MLP neurons of a small language model. Each row is named by its layer, matrix (down: output weights) and neuron, and shows model dimensions 16-111. Each number is 128 + 32 x the weight over its row's rms, rounded and kept within 0 to 255. A neuron's up and down rows have the sign that makes its largest values positive.
A block is one neuron, or neurons of one layer that tend to fire together. After each block is what it responds to, as a language model described it from the Wikipedia text at the highest values.

L6.down191 [130 127 106 128 122  90 119 132  98 110 135  76  88 110 128 155 138 147 111 127 130 188 161  96 107 135  81  99 105 145 110 115 156 149 119 126 121 135  90 154 148 121 212 122 121 114 118  85 191 130 113 151  91 101 179 123 139 119 193  95 187 111 135 149 110 156 152 100 130 115 132 101 117 155 151  95 165  86 156 123 134  74  96 110 143 140  93  66 142 175  42 135  99 129 100  33]
L6.down328 [140 168 125 151 136 109  94 109 144 148 153 130  94 134 170 114 141 153 151 115 101  76  91 184 183 131 133  90 123  60 125 152 112 132 138 119  87 161 180 164 100  93 173 124 168 179 126 157  80 145 134  85 154 113 122 167 172 146 149 156  75 136  83 187 135 143 101 174 158 143 109 102 133 115 100 119 161 107 147 102 105  53 135 163 122 122 108 115 152 153 102 142  91 162 179  98]
L6.down415 [141 127 137 106 159 103 159 165 144 121 156  95 158 128 139 159 166 110 156 108 103 110  96 147 108  63 110 142  99 171 136 123 103 142 123  81 134 117 102 148 128 185 161 115 142 162 147 106 117 158 151 125 144 146 173 104 133 111 144 163 104 109  58 148 113 109 126  98 125 190 145 107 115 126 127  73  69 119  78 105  90 143 106 116 118 125 108  86  83 144 117 125 223 153  81 137]
L6.down490 [132 181  97 102  95 148 135 119 156 127 190  99 147  68 119 148 110 136  83  76  74 148 105  95 132 152  80 145  79 108 190 127 134 189 126 151 124 216 158 180  94 131 112 122 113 139 147 155 125 110 118 180  89 139 147 126 140 122 120 135 125 161  21  90 121 159  96 115 120 109 113 101 139 115 140 137  96 135 164 139 111 136  48  88  91 125 114 140 131  83 111  53 196 131 161 135]
Description: The word School/school, mostly inside institution names such as Grammar School, Medical School, School of Law, plus scattered mid-word pieces like che, ong, Pl.

L4.down47 [133  90 183 127 115 102  92 169 127 133 104 141  23 197  82 102 108 148 138 104 140  96 126 151 127 148 136 129 106 148  84 147 106  45 134 110 124 144 131 120  81 118 155 122 168 186 137 107 156 113 164 183 113 135 145 152  63 117 135 152 125 148 126 100 163  91 138 149 146 118 144 137 141  77 124 112 118 126 124  89 114 131 133 101 105 184 131  93 137 135 109 175 133  95 127 140]
L4.down240 [ 94 137 139 146 126 118 121 103 175  85 105  92 133 168 141 134 106 130 236 128 130 130 155 112 134  77 120 110 105 168 188  71 164  89 167  20 139 100 130 158 149 130 124  99 163 144 117 103 175 144  95 153 174 172 146 118 151 154 132 157 104 183 123 132 122 133 155 149 123 111 143 130 142 144 107 154 146  70 127 137 135 140 147 138 134  81 186  53  95 142 187 169 188 123  76 147]
L4.down330 [117  79 168 144 135 157 136 132 217  93  86 139  66 120 112 164 105 169  58  76 130 145 170 154 127 154 134 200 168 182 104 100  73 129 136 136 158 179 149 120 170 148  99  61 124 107  85 147 104 162  86 134 184 113  95 145 153 131 123 165 128 141 101 137 109  99 128 176 130 178 131 126 104 156 126 105  99 173 132 145 114  78  97 138 134 156 141  66  84  97 131 149 221  98 130 135]
L4.down446 [119  93 155 115  81 121 112 108  31 108 122 167 113 105 117 109  65 205 160 173 141 115  90  86 144  70 159 132  92 148 113 207 163 102 159 152  98 131 164 169 165 149 121 129 127 112 194 101  83 116 123 161 155 106  93 118 111 129  85 103 115 109  98  93 137  97 134 137 126  97 142 147 115 133 106 108  77 148 113  88 131 115 157 123 168 111 165  98  88 120 102  84 146  85 126 157]
Description: Final subword pieces that finish a split word, often plural or noun suffixes, such as represent-atives, term-inals, arrang-ements, Oh-io, High-way.

L4.down34 [122 178  98 152 188 115  81 145  96 168  88 104 138  72 147 136 107 167 142  96 136 125 122 119 154  80  89  94 166 103 119 127 100 137 103 146 110 120  79 105 128 175 140 113 134 113 145 113 160 126 153 180 128 114  66 123 125 103 145 135 124  99 105 167 180 123 144 108  85 119 112 139  94 120  99 149 201 144 113 147 119 158 128 101 120  82 124 193 131 156 124  92  89 143 105 160]
L4.down67 [116 153 131 137 210 126 130 100 131 118  85 154 132 113 144 115  86  61 169  74 155  97 112 133 115 125  54 136 103 106 109 110  77 127 185 161 120  71 179 123 112  72 103 125 184 144 160 142 170 101 155 132 105  70  90 125 162 125 159  80 141 107 137 148 111 132 145 120  53 140 127 155 130 149 138 139 156 111 120 121 165 138 119  84 149 133 142 124 104  92 128 130 121 116 136 104]
L4.down113 [ 76 143 119 113 153 149 157 141  68 144 171 110 135 110 141 135 150 127 126 148 144 117 149  86 128 145 104 136 167 115 141  61 126 128 142  61 161  98 165 154 126  95 109 143 150 139 163 165 202 191 127 127  99 142 173 115 126 156 145 168  54 108 159 124 145 174  43 127 112 161  94 120 160 146 118  78  97 166 150  95 112 135 111 137 131 114 123 118 108  99 113  82 158 180 156  85]
L4.down298 [185 110 161  59 125 103  91 133 148  81 112 111 200 100 129 144 151 129  77  82 131  72 119  68 133 129 123 131 162 129 152 118 180 133 152 118 196  67 137  44  66 121 125 151 235 122 140 126 169 158 164 136 141 145 127 152  93 100 115 142 108 133 193 148 118  99 157 119 115 146 136 174 184 150  68  62 162 107 111 102 152 145 108 109  91 162 134 114 112  65  84 128  72 120 128  95]
Description: Word-initial fragments beginning with a consonant cluster (Br, Gr, Cl, Tr, Pr, str) that need a completion, e.g. gr·ade, Br·ight, tr·aced.

L6.down40 [146 141 159 105 149 135 139 161 121 191  75 106 132  54 154 109 101 160 100 182 176  94 156 200 135 100 112 129 170 141  76 137 105 109 242 148 124 141 105 125 114 164 144 110 118  57 167 123 141 104 165 151 141 126 158 179  71 139 157 152 167 119 118 121  97 103 105 174  90  72  80 173  90 110 120 181 139 139  95 150 159 102 157 149 119  51 174 134 123 184 106  94 128 103  91  95]
L6.down265 [105  74 105 159 140 137 151 138 156 117  91 125  82 129  91 139 154  39 146  86 140 146  89 156 122 119  83 143 169 128 126 160 190 110  39  99  87  74 131 104  96 135 146  96  75 167 179 117 141 128 158 118 164 162 169 134 143  79 165  66 121 158 100 127 195 168  72 180 157 186  71 141 149 108 189  82  93 159 101  99  99 114 101  97  64 119 165  92 127 117  99 110 119 104 108 125]
L6.down269 [116 135 190 130 153 170 103 115  76 168 142 121 160 107 114 132 196 134 119 130 173 116 189 108  82  81  82  99 130 182 122 142 156 108 162 116 136  77 184 129 100  69 114 129 185 164 112 137 130 136  93 141 158  99  98 155 102  97 112 115 113 146  68 136 127 116 156 126 107 114 177 124 130 142 113 180  66 138 127 176 150 143 129 167 131 104 134 180 127 135 196  99 135 104 162 173]
L6.down369 [106 201 182 149 175 103 122 137 147  88 107 103 179 103 110  91 125  85 136  79 172 134 123 132 141 109  85  96 158 165 103 116 150 125 114 111 168 100 158  81 124 106 182 125 131 182 129 177 116 183 119 146 106 144 123 139 144 108 112 140 127 106 182 148  43 152 115 180  83 160 138 181 155 161  94 105 119 160 151 140  96 188 126  74 130  84 128 177 113  89  73  93 125  97 160  80]
Description: Short opening fragments of longer words, mostly consonant clusters, after articles or other function words, such as gr(ade), arr(ives), dr(ums), v(ulnerable).

L9.down426 [ 86  79 167 130 165 139 159  97  30  99 172 105 146 126 172 130  86 136 144  97 165 107 165  98 142 114 125 166 157  88 123 144 133 182 102 101  73 140 136  96 156 144 126 158 142 157 103 107 126 129 149 133 130 124 102  73 136 118 125 175  90 140 124 106 108 145 146 117 108 101 137 133 135 154 167 136  83 155  85 142 100 155 127  42 118 118 161 177 139 158 121  86 130 109 169  68]
Description: Opening pieces of words split into several tokens, strongest for rev in revival, revolution, revised; also jud(ge), pr(edictably), surr(ounded).

L4.down354 [102  63  79 136 131 130 124 127 139  79 135 110 108 112  95 172 104 131 122 109 138 124 138 175 140 108  82 160 173 175 167 176 182 125  95  85 152 178 150 153 116 202  85 127 140 172 154 168 113 134 130 132 157 108 149 152 164 138  96 135 132 207  79  99 148  80  76 132 154  99  75  98 154 177 104 148 151 110 142 166 156 137 148 114  99 146 139 107 111 152 154 117 204  82 128 201]
L4.down355 [127 134  96 175 174 156 138 159 146  93 115 107 172 161  60 141  72 138  82 113 125 144 161 130 118 106  81 156 125 111  51 146 126 102 188 128 141 166 106 123 112 169 126 123 188 165  75 149 130 124 110 125 151 148  98 106  76 151  94 143 154 188 172 117 118  99  82 159 152 167 132  99 109 134 153 142  95 187  68 127  93 108 127 126 101 178 185 108  77 111 149 102 202 207 137 141]
L4.down397 [132 146 140 160 145 177 140 102 187  94 186  96 135  77 112 141 137 102  88  99 115 170 147  99 113  99  96 172 129 189 143 114  90 142 113  98 172 150 129 134 153 122 131 101 155 143 128 150  98 113 110  86 122 190 122 150 106 143 126 139 137 119 153 116 124 140 182 157 140  52 177  95 151 170 129 157 171  64 107  92 141 121 166 148 159 172 167  69  70  76 125 117 111 154 120 143]
L4.down487 [124 134 117 113  89 117 129 138 205 110  98  98 105 188  95 161 100 197 125  80  55 121 175 146 210 146 183 111 170 131 105 121 122 130 129 134 144 228 141  88 158 149  96  83 104 128 133 201 135 138 101 143 164  76 106  91  75 124 166 186 156 130 152 178 116 116 106 161 143 149 127 106 113 122 159 141 124 119 126 130 123 125 117 164 163  99 156 105  90 131 114 141 105 123 161  86]
Description: Final pieces that complete multi-token nouns, especially "-istics" in statistics, logistics, characteristics, plus "-ities", "-ics", "-ency", "-atives" and table words like days, Date.

L6.down11 [107  82 132 118 143 155 137  43 127 146 211 113 152 122 150 165 130 146 114  57 106  77 120 153 166 137 115 182 119 136 175 131 107 140 105 161 226 153 152 103  98 132 131  49 138 142 137 120  80 147 133  88 132 197 139 114 173 106 115 164 158 156 110  74 187 139  87 126 145 169 115 117 149 118 107  46 124 135 167 121  67 155 137 128 112 130 146 111 146 128 160  76 148  79 164 106]
L6.down68 [116 134 149  91 139 162 134 133  76 101  81 109 114  93 146 127 150 148 184  88 150  67 188  96 101 115 150 152 129 137 113 185 127 115  40 162 155 120 192  95 120  75 167 184 158 126 159  90 137 156 116 110 109 122 100  92 119 162 190 142 135 160 147 168 119 152 155 180 124 115 114 119 118 140 141 137  98 107 142 171 121 170 109 203 172  59 167 102 150 134 153 144 127 189 116 135]
L6.down129 [ 90 126  80  73 158  66 138  91  85 112  99 154 114  96  94 104 171 134  92 141  71 107  91 172 108 135 161 148 113 127 121 135 135 136 146 110 127 114 141 141 150 190 129  68 116 112 122 146 105 101  63 122 193  84 141 139 182 196 112 124  76 162 144  96 119 192 149 160 113 106 140 165 181 111  99  91  73  76 106 107 130 144 142 107  83 121 151 126 172  79 144 101 107 130 142 102]
L6.down236 [103 133 182 129 153 138 107 116 131 184 124 137 114 144  71  73  69 123 117 143 136 104 127  98 178 119 115 129 104 174 126 126 155 113 109  91  64 118  91  88 114 152  74 117  58 164  95 130 153 215 150 126 156 148 130  59 119 103 100 177 132  60  73  86 165 116 103 103 178 127 114 115 102 123 101 154  95  74  73 116 130 103 152 119 104 174 162 135 118 146 145 100 122 118 182 105]
Description: Colons after field names in Wikipedia infobox lists, e.g. "Density:", "Area:", "Conservation status:", "Source:". It fires more weakly on scattered word-piece tokens in prose, such as "employ", "ren", "istics", "cm".

L4.down150 [100 117 111 111 185 178 105  87 175 123 103 192 168 138 156 160 146 170 112  67 164 130 105 143 128 107 126 113 149 154 102 120 145 113 202 152 142 154 117  81 129 156 106 160 148 128 133 130 142  95 128  80 190 107 142 172 158 178  99 140 118  76  97  87 116 136 122 230  85 159 162 144 125 103 122 155 104 165  43 133  99 156 163 104 100 133 110 135  84 130 170 125 116 153 139 170]
L4.down268 [194 106 110 111 108 142 121 133 156 119 194 100 100 149 186  98 171 170 207  89 125 117 186  93 154 117 144  81 114  97 159 156 107 137 129 141 177 117 119 146 208  74 122 131 192  96 162 112 148 126  89 104 109  71 115 128 126  98 104 129  91 136  74 169 151 115 106 160 127  92 110 134 135 126 121 125 123 136 150 139  94 129 144  93 105 165 132  91 109 163 124 101 169 155 139 125]
L4.down303 [122 123 131 128 144  93 193 153 211 123  63 125 165 108 114 138 170  81 148  35 138 113  86  89 111 155 131 107 111 125 144  96 124 123  94 123 143 119 106 121 139 122 139 144  85 142 118 125 147 125 100  95  93 137 142 154 143  95 167  59 156 121 151 100 162 162 127  97 163 182  61  43 186 127 140 125  56  90 169 160 130 111 141 129  27 128 133 183 116 110 128  88 236 162 115 125]
L4.down484 [ 95 111  82  51 169  85 185 132  91  42 128 157 142  98 170 130 141 155 176 183  68  94 141 174 152 137 137  81 121 156 147 130 121 114 177 154 205 146  91  70 149 118 173 146 160 138 112 109 180 132 159 134 123 143 141 126 126 135 208 102  79 169 103 112 151  73  61 130 127 130  92 125 100  90 151 141  63 102  90 173 101 116 172 136 104  99 115 124 156 114 111 135 113 152 139  82]
Description: Head nouns naming institutions or organizations after a modifier, e.g. Academy (Chinese Academy), University, School, Club, company, magazine; also some word-initial fragments (we|ight, fre|estyle).

L4.down24 [122 126 107 148 156 166  69 133 159 106 158 144 140 105 152 108 134  80 139 154 169 105 128 106 212  93 106 174  84 152 110  56 147 163  35 104 157 101 105 153 199  81 121 144  95 182 157  87 151 143 125 102 123 157 153 134 130 152  97 169  71 129 135 146 128 147 109 153 107 154  84 165 106 163 155 120 105 142 120 120  64 208  99 184  96 132 144  89 103  92 183 204 119 106 110 222]
L4.down236 [132  87 126 142  86 182  98  47 131 146 115 101 117 128 141 135 123 155 107 147 103 149 135 125 134  90 214 189 106  89 110 144  73 166 136 125 114 117 177 103 111 173 160 116 159 118 146 107  84 198 142 150 154 138 110 131 139 127  97 155  58 111 111 153 151 139 175 115  91 179  96 157 109 110  61 195 114 125 129 199  73 181 136  95 108 122 118  81  89 128 123 184 172 121 168 182]
L4.down419 [163 149 130 147 104  88 156 156  73 154 119 110  63 120  52 194 151 106  55  53 128 132 104 167  70 113 125 196 149 120 149 161  91 166 135 129 147 117 117  92 110 129 114 138 175 164 106  95 130 161 159  63 115 132 176 165 189 158 118 110  88 131 158  62 110 123 162  99 139 162 169 140  53 179 165 141 131 150  72 129 138 132 114  68 120 112 193 114 143 114 131 146 115 126 155 151]
L4.down459 [110  80 157  81 104 136 158 111 182 176 106 107 105 181 127 211 147  97  82 112 140 152 140 131 182  98 140 138  86 179 100 187 171  96  97 168 120 145 110 150  82 106 123 138 141 148 128 123 100 129 140 116 212 141 109 131 125 156 113 106 104  71 103  92 176 104 110  97 175 120 167 114 151 153  86 194 162 114 109 156  99 132 130 187  63  92 111 160  61 121 182 130  60 136 125 173]
Description: Colons after infobox or table labels such as Source:, Conservation status:, Elevation:, plus word-initial or mid-word fragments like abit, let, Miss, Oper.

L4.down147 [143 124 181 154 106 121 119 145  75  99 142 119 152 179  85 133 131 136 146 129 117 174 158 113 123 142 158  67 128  45 169 198 214 159 154 142 185 171  92  69 141 154 120 106 137 144 151 110 109 157 141 164 108 117 172 137 135 100 154  78 130 120 189 113  52  92 124 147 132 142 139 171 110 186 100 169 145 101 136 134 104 139 154 119 138 145 136 120  74  98 110  99  82 141 102 127]
L4.down399 [113 187 146 107 127 139 128 161 134  88 125 111 109 159 150 105  87  32 127 121 120 120 120 130 182 119 138 150 192 130 114  88 167 192 123 141 108 115 167 119 121 108 154  69 110 118 138 117 128  94  67 122 135 150 142 123  77 126 133 109 128  95 157 132 120 123 142 113 166 155 168 129  92 106 111 139 114  26 108 148 136 119 120 126 161 121 171 123 111 107 104 101  55  71 163 113]
L4.down421 [114 143 117  58 126 116  86 155 122  86 159  79 115  89 210 123 126  72 112 118  98 122 163 175 159 186  80  60 139 146 195 162 119 144 123 178  85 164 113 168  75 141  99 147 126 136 144 122 134 119 123 118 190 162  99 169 137 181 129 104 117 131 146 166 127  68 133 130 176 121 217 145 150 162 102 114 129  90 146 135 122  56 108 122 131 117  99 139 131 132 126 158  89 158 131 116]
L4.down480 [178 170  86 122 114 111 147 138  70 131  78  62 161 212  51 166 148 101 153 114 105 149 132 148  96 139 127 137 108 176 184 110  77 139 114 136  84  94  94  79 128 131 109 149 160 162 109 157 132 105 108 120 179 153 149 133 125 176  80 100  99  77 246 149 189 178  96 135 131 138 124 199  84 123 121 152  60  98 126  97 117 139 144 105  95  89 143 139 128 121 141 149 110  76 119 126]
Description: Mostly the minute mark (′) in longitude coordinates and colons after infobox field labels like Time zone:, Country:, Released:; also scattered word pieces in tables.

L6.down67 [163 133 126 155 175 166 130 133 128 101 173 163 168 148 139 160 106  99 160  58 108 132 127 128 128 109 129  55 109 143 125 137 124  82 124 132 203  99 156 139 127 144 108  96 121 161 168 136  90 151 132 101 130  98 142 114  76 146 113 115 131 126 126 139 108 140  92 124  98 178 118 157 131 157 107 129 119  80 146  68 176  91 179  83 186 101 129 178 130 117 184  94 102 146 182  70]
L6.down195 [ 83 182  64 154 163 166 134 168 145 140 169 116 141  71 119 105 148 123 158 100  61 102 125  62 190 128  95 137 206 169 121 148 124 106 136 143 155 154 139 122  80 109 130 101 141 124  68 126 134 111 102 114  83 113 142 105  83  88 132 145 101  99  80 151 152 122 152  58  74 167 164 112 108 141  81 151 159 128  95 152 187 116 115  76 197 116  83 163  79 147 103 163 104 156 121 140]
L6.down228 [140  98 122 154 158  91 125 145 108  91 129 100 159 143  85 132  61  79 146 118 130 112 166 108 118 121 129 101 142 152 154 136 146 145  97 149 162 139  90 128 122 156 124 137 144 160 135  89 118 127 158 172 147 169 130 132 128 172  84 109 122 174  93 100 135 137 145 146 100  98 214 120 138 147 125 164  91 161 113 131 126 229 110  81  78  93 176 115  60 120 116 134 108 140 136 125]
L6.down320 [130 204 204 109 112 143  78 118 115 192 137 128 141 116 149 146  79 109 116 108 118  87 108 173  85 113 141  70 138 119 206 176 100  99 167 181 166  70 147 126 145 150 156 130 156 152 191 144 100 160  90  28 149 120 123 133  82 163 128 157  73 139 162 112 192 164 145 145  88 143 118 155 193 153  86 179 114 104 101 142 135 113 143 149 192 151 162  90 142 149 116 186 109 169 154 150]
Description: Opening fragments of words split into pieces, especially sp (speed, spread, spends, span, sports), also com, ind, th, suff.

L6.down27 [104  86  83 126  92 159 177  98 185  84 142 185 141 137 139 170 151 155  75 100 124 141 131 147  81 128  86 104 124 153 172 165  50 177 151 135 159 140 160 159 136 114 153 149 172 171  97 185 125 116 103 102 127 131 132 133 111 113  93 129 143 175   0 152  88 138 120 112 127 105  89  99 173  94 153 123 105 145 135 130 117 109 112 156 141  91  93 104 103 108 104 188 215 123 126 129]
L6.down240 [100  65 171 101 108 144 126  99 228 101  97  87  77  97  98 148 113 105 138 124 124 102 127 115 109 132 110 114 145 142 137 149 119 136 207 145 115 143 152 104 166 133 154 134 105  67  72 117 118 117 109 134 116 145 108 145 124 147 156 126 149 173 105 163  61 119 172 124 112 118 147 117 172 168 140 106  74  81  94  91 111 140 103  58 168 124 127 173 160  95 109  84 189  86 113 103]
L6.down464 [146  75 111 133  85 127 153 104 185  82 116 120 152 121 103 193 120 137 145  90 126 118 198 116 178  58  86 118 123 175 120 140 102 136  84 135 149 187 111 104 103 178 116 111 147 166 101 179 117 108 104 101 173 158 135 169 155 144 114 120 153 172 149 137  65 143 123 194 121 120 171 137  98 159 115  80 100  76 135 156 143 179  97 144  79  85 155  79  99 148 125 151 183 121 139 134]
L6.down510 [113 126  99 146 153 144 191 133 255 139 114 127 107 107 124 170  76 128 141 128 113 141 144 154 132 154 124 102 128 150 100 131 126 111 148  95 139 157 148  92 128 132 108 137  98  99  88 156  92 128 124  81 138 117 139  85  70 123  80  95 123 157 102 118 124  87 110 154 119 148 116 100 149 107 128 147 110 109 117 147 140 123 131  92 145  83 153 116  75 100 136 110 188 125  86 190]
Description: Final token or suffix of a noun ending a phrase, often plural or after a number, e.g. requirements, 77 days, occasions, home games.

L9.down215 [166 176  94 160 163 127 167 108 124 185 143 107 148 148 113 105 143  99 104 126 104  68 129  85 146 157 148 133 148 153 112 159 132 149 113 177  75 115 152 171  38 133 107 106  90  81 167 155  88 171 141  86  88 120 110 135 193 160  74 115 106 127 192  99 147 140 114 144 151 125 130 134 147 132 134 163 169 184 191  50 156 108 131 104  91 156 151  92 137 213  91 135 136 167 109 197]
Description: Structural tokens in infoboxes, stat lists and tables: colons after field names (Time zone:), unit pieces (sq mi, ft), coordinate letters (″N), row-opening pipes.

L9.down358 [155 131 152  72 119 142 154 143 146 112 171 156 121 162 163 109 119  93  63  66 125 213 154 149  97  61 161 134 203 150  98  91 153 164  91 116  72 116 163  99 168 160 147 107 117  61 147 207 153 186 145 151 127 125 182 129  84 127 175 135 115 113 167 153 182 146 147 112  98 124  94 165 157 163 116  61 182 114 101 164 139 162 122 118 128 137 120 106 166 131 166 140 204 112 127  66]
Description: Leading pieces of numbers such as years, dates and counts (19 in 1910, the 6 in 6 April), plus mid-word pieces like ig, ir and m.

L6.down135 [153 121 118 130 114 135 190 144 165 144  57 143 129 126 128  68 146 146  85 153  64 116 135  88 118 170 113 181  88 115  84 167 134 103 161 118 123 168 121 106 182  92  90 109  77 174 109 110 113 124  82 148  91 132 139 119  69  69 106 131 107 108  44 159 181  98  95 132  97 143 110 159  80 118 116 113 142 122 105 176 127 125 142 137 122 141  47 103 103 116 107  78 150 142 139  96]
L6.down239 [ 79 182 110  71 115 166 162 100 145 122  75 166 160 157 101  60 186 108 109 126 159 166 167 125 121 108 154 126 107  67 101  24  90 185 140 119 166 152 134 107 122 103 132 185 164  95 104  99 101 171 125  63 120 183  77 122  96 115 106 128 111  98 109 144 143  93  77 169  89 124 111 140 176 113 121 134 129 156 146 142 138 125 129 145 117 169 165  65 140 105  81 117 192 118  93 177]
L6.down326 [ 81  71 119 106 125 144 159  68 194 151  67 145 138 156 146 135 123 124  92 143 134  83 152 164 123 149 130 100 123 151 154 119 115 126 147 113 157 147 111 124 115  63 140 151 112 155 146 153 144 151 138  99 112 124 120  77 124 133 188 100 119  82 175 122 170  86 129  80  98 128 171 160 101  76 126  93 116 113  92 125  88 138 137 196 103 156  78 155  80 127 138 180  58 188  73 165]
L6.down348 [156 113  81 177  89 142 171 138 166 103 113 109 175 121  76  60 130 156 122 132 112 118 173 142  83 167 116 104 166  92 105 103 170 134  77  82  83 133 138 154  65  59 183 204  73 146 172 169 142 107 176 174 120 111 105 121 130 149 132 115 118 166 118 124 148 108 106 100 117  94 197 162 119 157 102 125 132 146 103 153 114 153  90  93 116 181 148 114 111  85  86 146 106 105 132 177]
Description: Mostly the minute mark in the longitude of map coordinates (e.g. 120°32′); also == section-heading markers at line start, thousands commas, and colons in infobox lists.

L4.down146 [ 91 161 127 140 140  90 102 126 206 130 105 152 139 102 116 113 166 126 107  67  85 102 104 148 119 183 102 177 109 117 144 143 167 142 141 150 114 116 152 159 152 106 131 119 150  58 108 116 105 102 131 148 129  98  70 102  78 133 142 156  63  84 133 101 159 136  82 115 113 109 166 188  57 128 144 111 145 127 120 169 140  66  91 162  92 174  71 148 116 229 149 132 154 192 133  90]
L4.down289 [115 133  59 121 125 147 144 163 127 132 131 138 132 101  35 132 155 162  92 174 118 173 142 147 137 107 135  77 126 110 161 135 150 144 120 124 107 139 113 122 153 107 101 172 119 119 136 128  69  95 128 141 163  62 110 166 124 121  83 100 150 118  34 144 123 189 113  99 124  87 138 163 120 120  61 153 122 179 151 121 119 124 106 161 151 107 123 127  62 148 131 116 226 136  94 154]
L4.down379 [105  57 132 146 174 129 141 119 100  97 132 169 150 152 186 144 121 135 161 104 146  94 153 131 121 125 166 173 144 145 144 123 120 148 126 134 165  71 141 180 147 117 102 117  99 149 147  97 122 101 116 191 129 132 148 122 144  78 133 128 106 146  66 195  90  34 112 172  76 129 154 166 116  85  88 150 132 209 111 179 141 159  91  98 115 154 115 157 104  85 135 109 152 135 112 133]
L4.down431 [123 129 153 129 116 109  85 177 161 137 146 124 139 127  89 141 160 137 172 139  87 137 106  83 177  90  68 194 143 114 117 102 171 114 156  97 109 107 161 131 182 157  94 123 166 168 146 168 194  64 136 105 168 112 141 158 177 124 161 120 177  83  80 101 137 128 172  86 140  90 144 156 138 137  96 130 137  87 146 119 103 114 109  86 118 111 127 128 105 127 117  87 197 146  91 203]
Description: Word-initial "Ind" pieces (Indonesian, Independents, Indoor, Inducted) plus country or place names in lists and tables, such as Japan, India, Kingdom, and the suffix -ible.

L9.down171 [149 156 121 163 137 122  91 124 183  85 129 154  95 131 141 124 138 132 107  99 150  61 112 112  61 213  90 109 139 159 134 191 136 146 157 125  98  90 123 158 102  97 142  88 116 145 116 154 240 131 123 183 123 125 121 179 118  91 109 142 121 117 101 147 154 136 118 110 175 151 127 221  80 154 134  75 171 166 146 111 164  69  91 149  87  72 122 151 130 154 113 152 118 109 116 107]
Description: Plural suffix or final piece of plural nouns, often after a number or "other", such as slog-ans, vill-ages, civil-ians, two lifebo-ats; also capital S word-starts.

L9.down441 [105  92 133 126 151 124 210 117 156 122 121 112 142 109 143 121 124 125 182  81 100 107 135  99 148 118 126 113 125 124 155  84  74  91 149  93 142 141 125 123 138 110 113 139 168  83 143 103 105 106  92 144 123 162 126 121 117 112 215 159  65 177 116 143 102 170 136 128 132 116 116 134 160 142 127 181  77 156 162 155 158 117 192 171 114 169 119 127 130 126 137 109 238 157 174 121]
Description: Final piece of a word or head noun ending a phrase in historical and biographical prose, e.g. indic-ating, Civil War, Commonwe-alth, ins-isted.

L9.down457 [131 118  91 125  96 145 178  75 113  94 133 162  93 116 131  80 120 127 178 206  82 138 163 128 109 145 145  33 115 161 103 135 144  96 101  87 192 107  73 199  90 132 149 139  88 138 117 113 127 122  89 160 114 112 138 132 114 114 126 116 152 182  70 108 112 157 127 134 123 148 106 114 107 149 143  77 129 102 157 131 183 120 105  89 106 101 130 151 131 166 113 144 134 138 134 141]
Description: Hyphens and slashes inside compounds (roll-on, cost-benefit, KB/s), "has/had" after a long subject, and some mid-word fragments (ect, mot).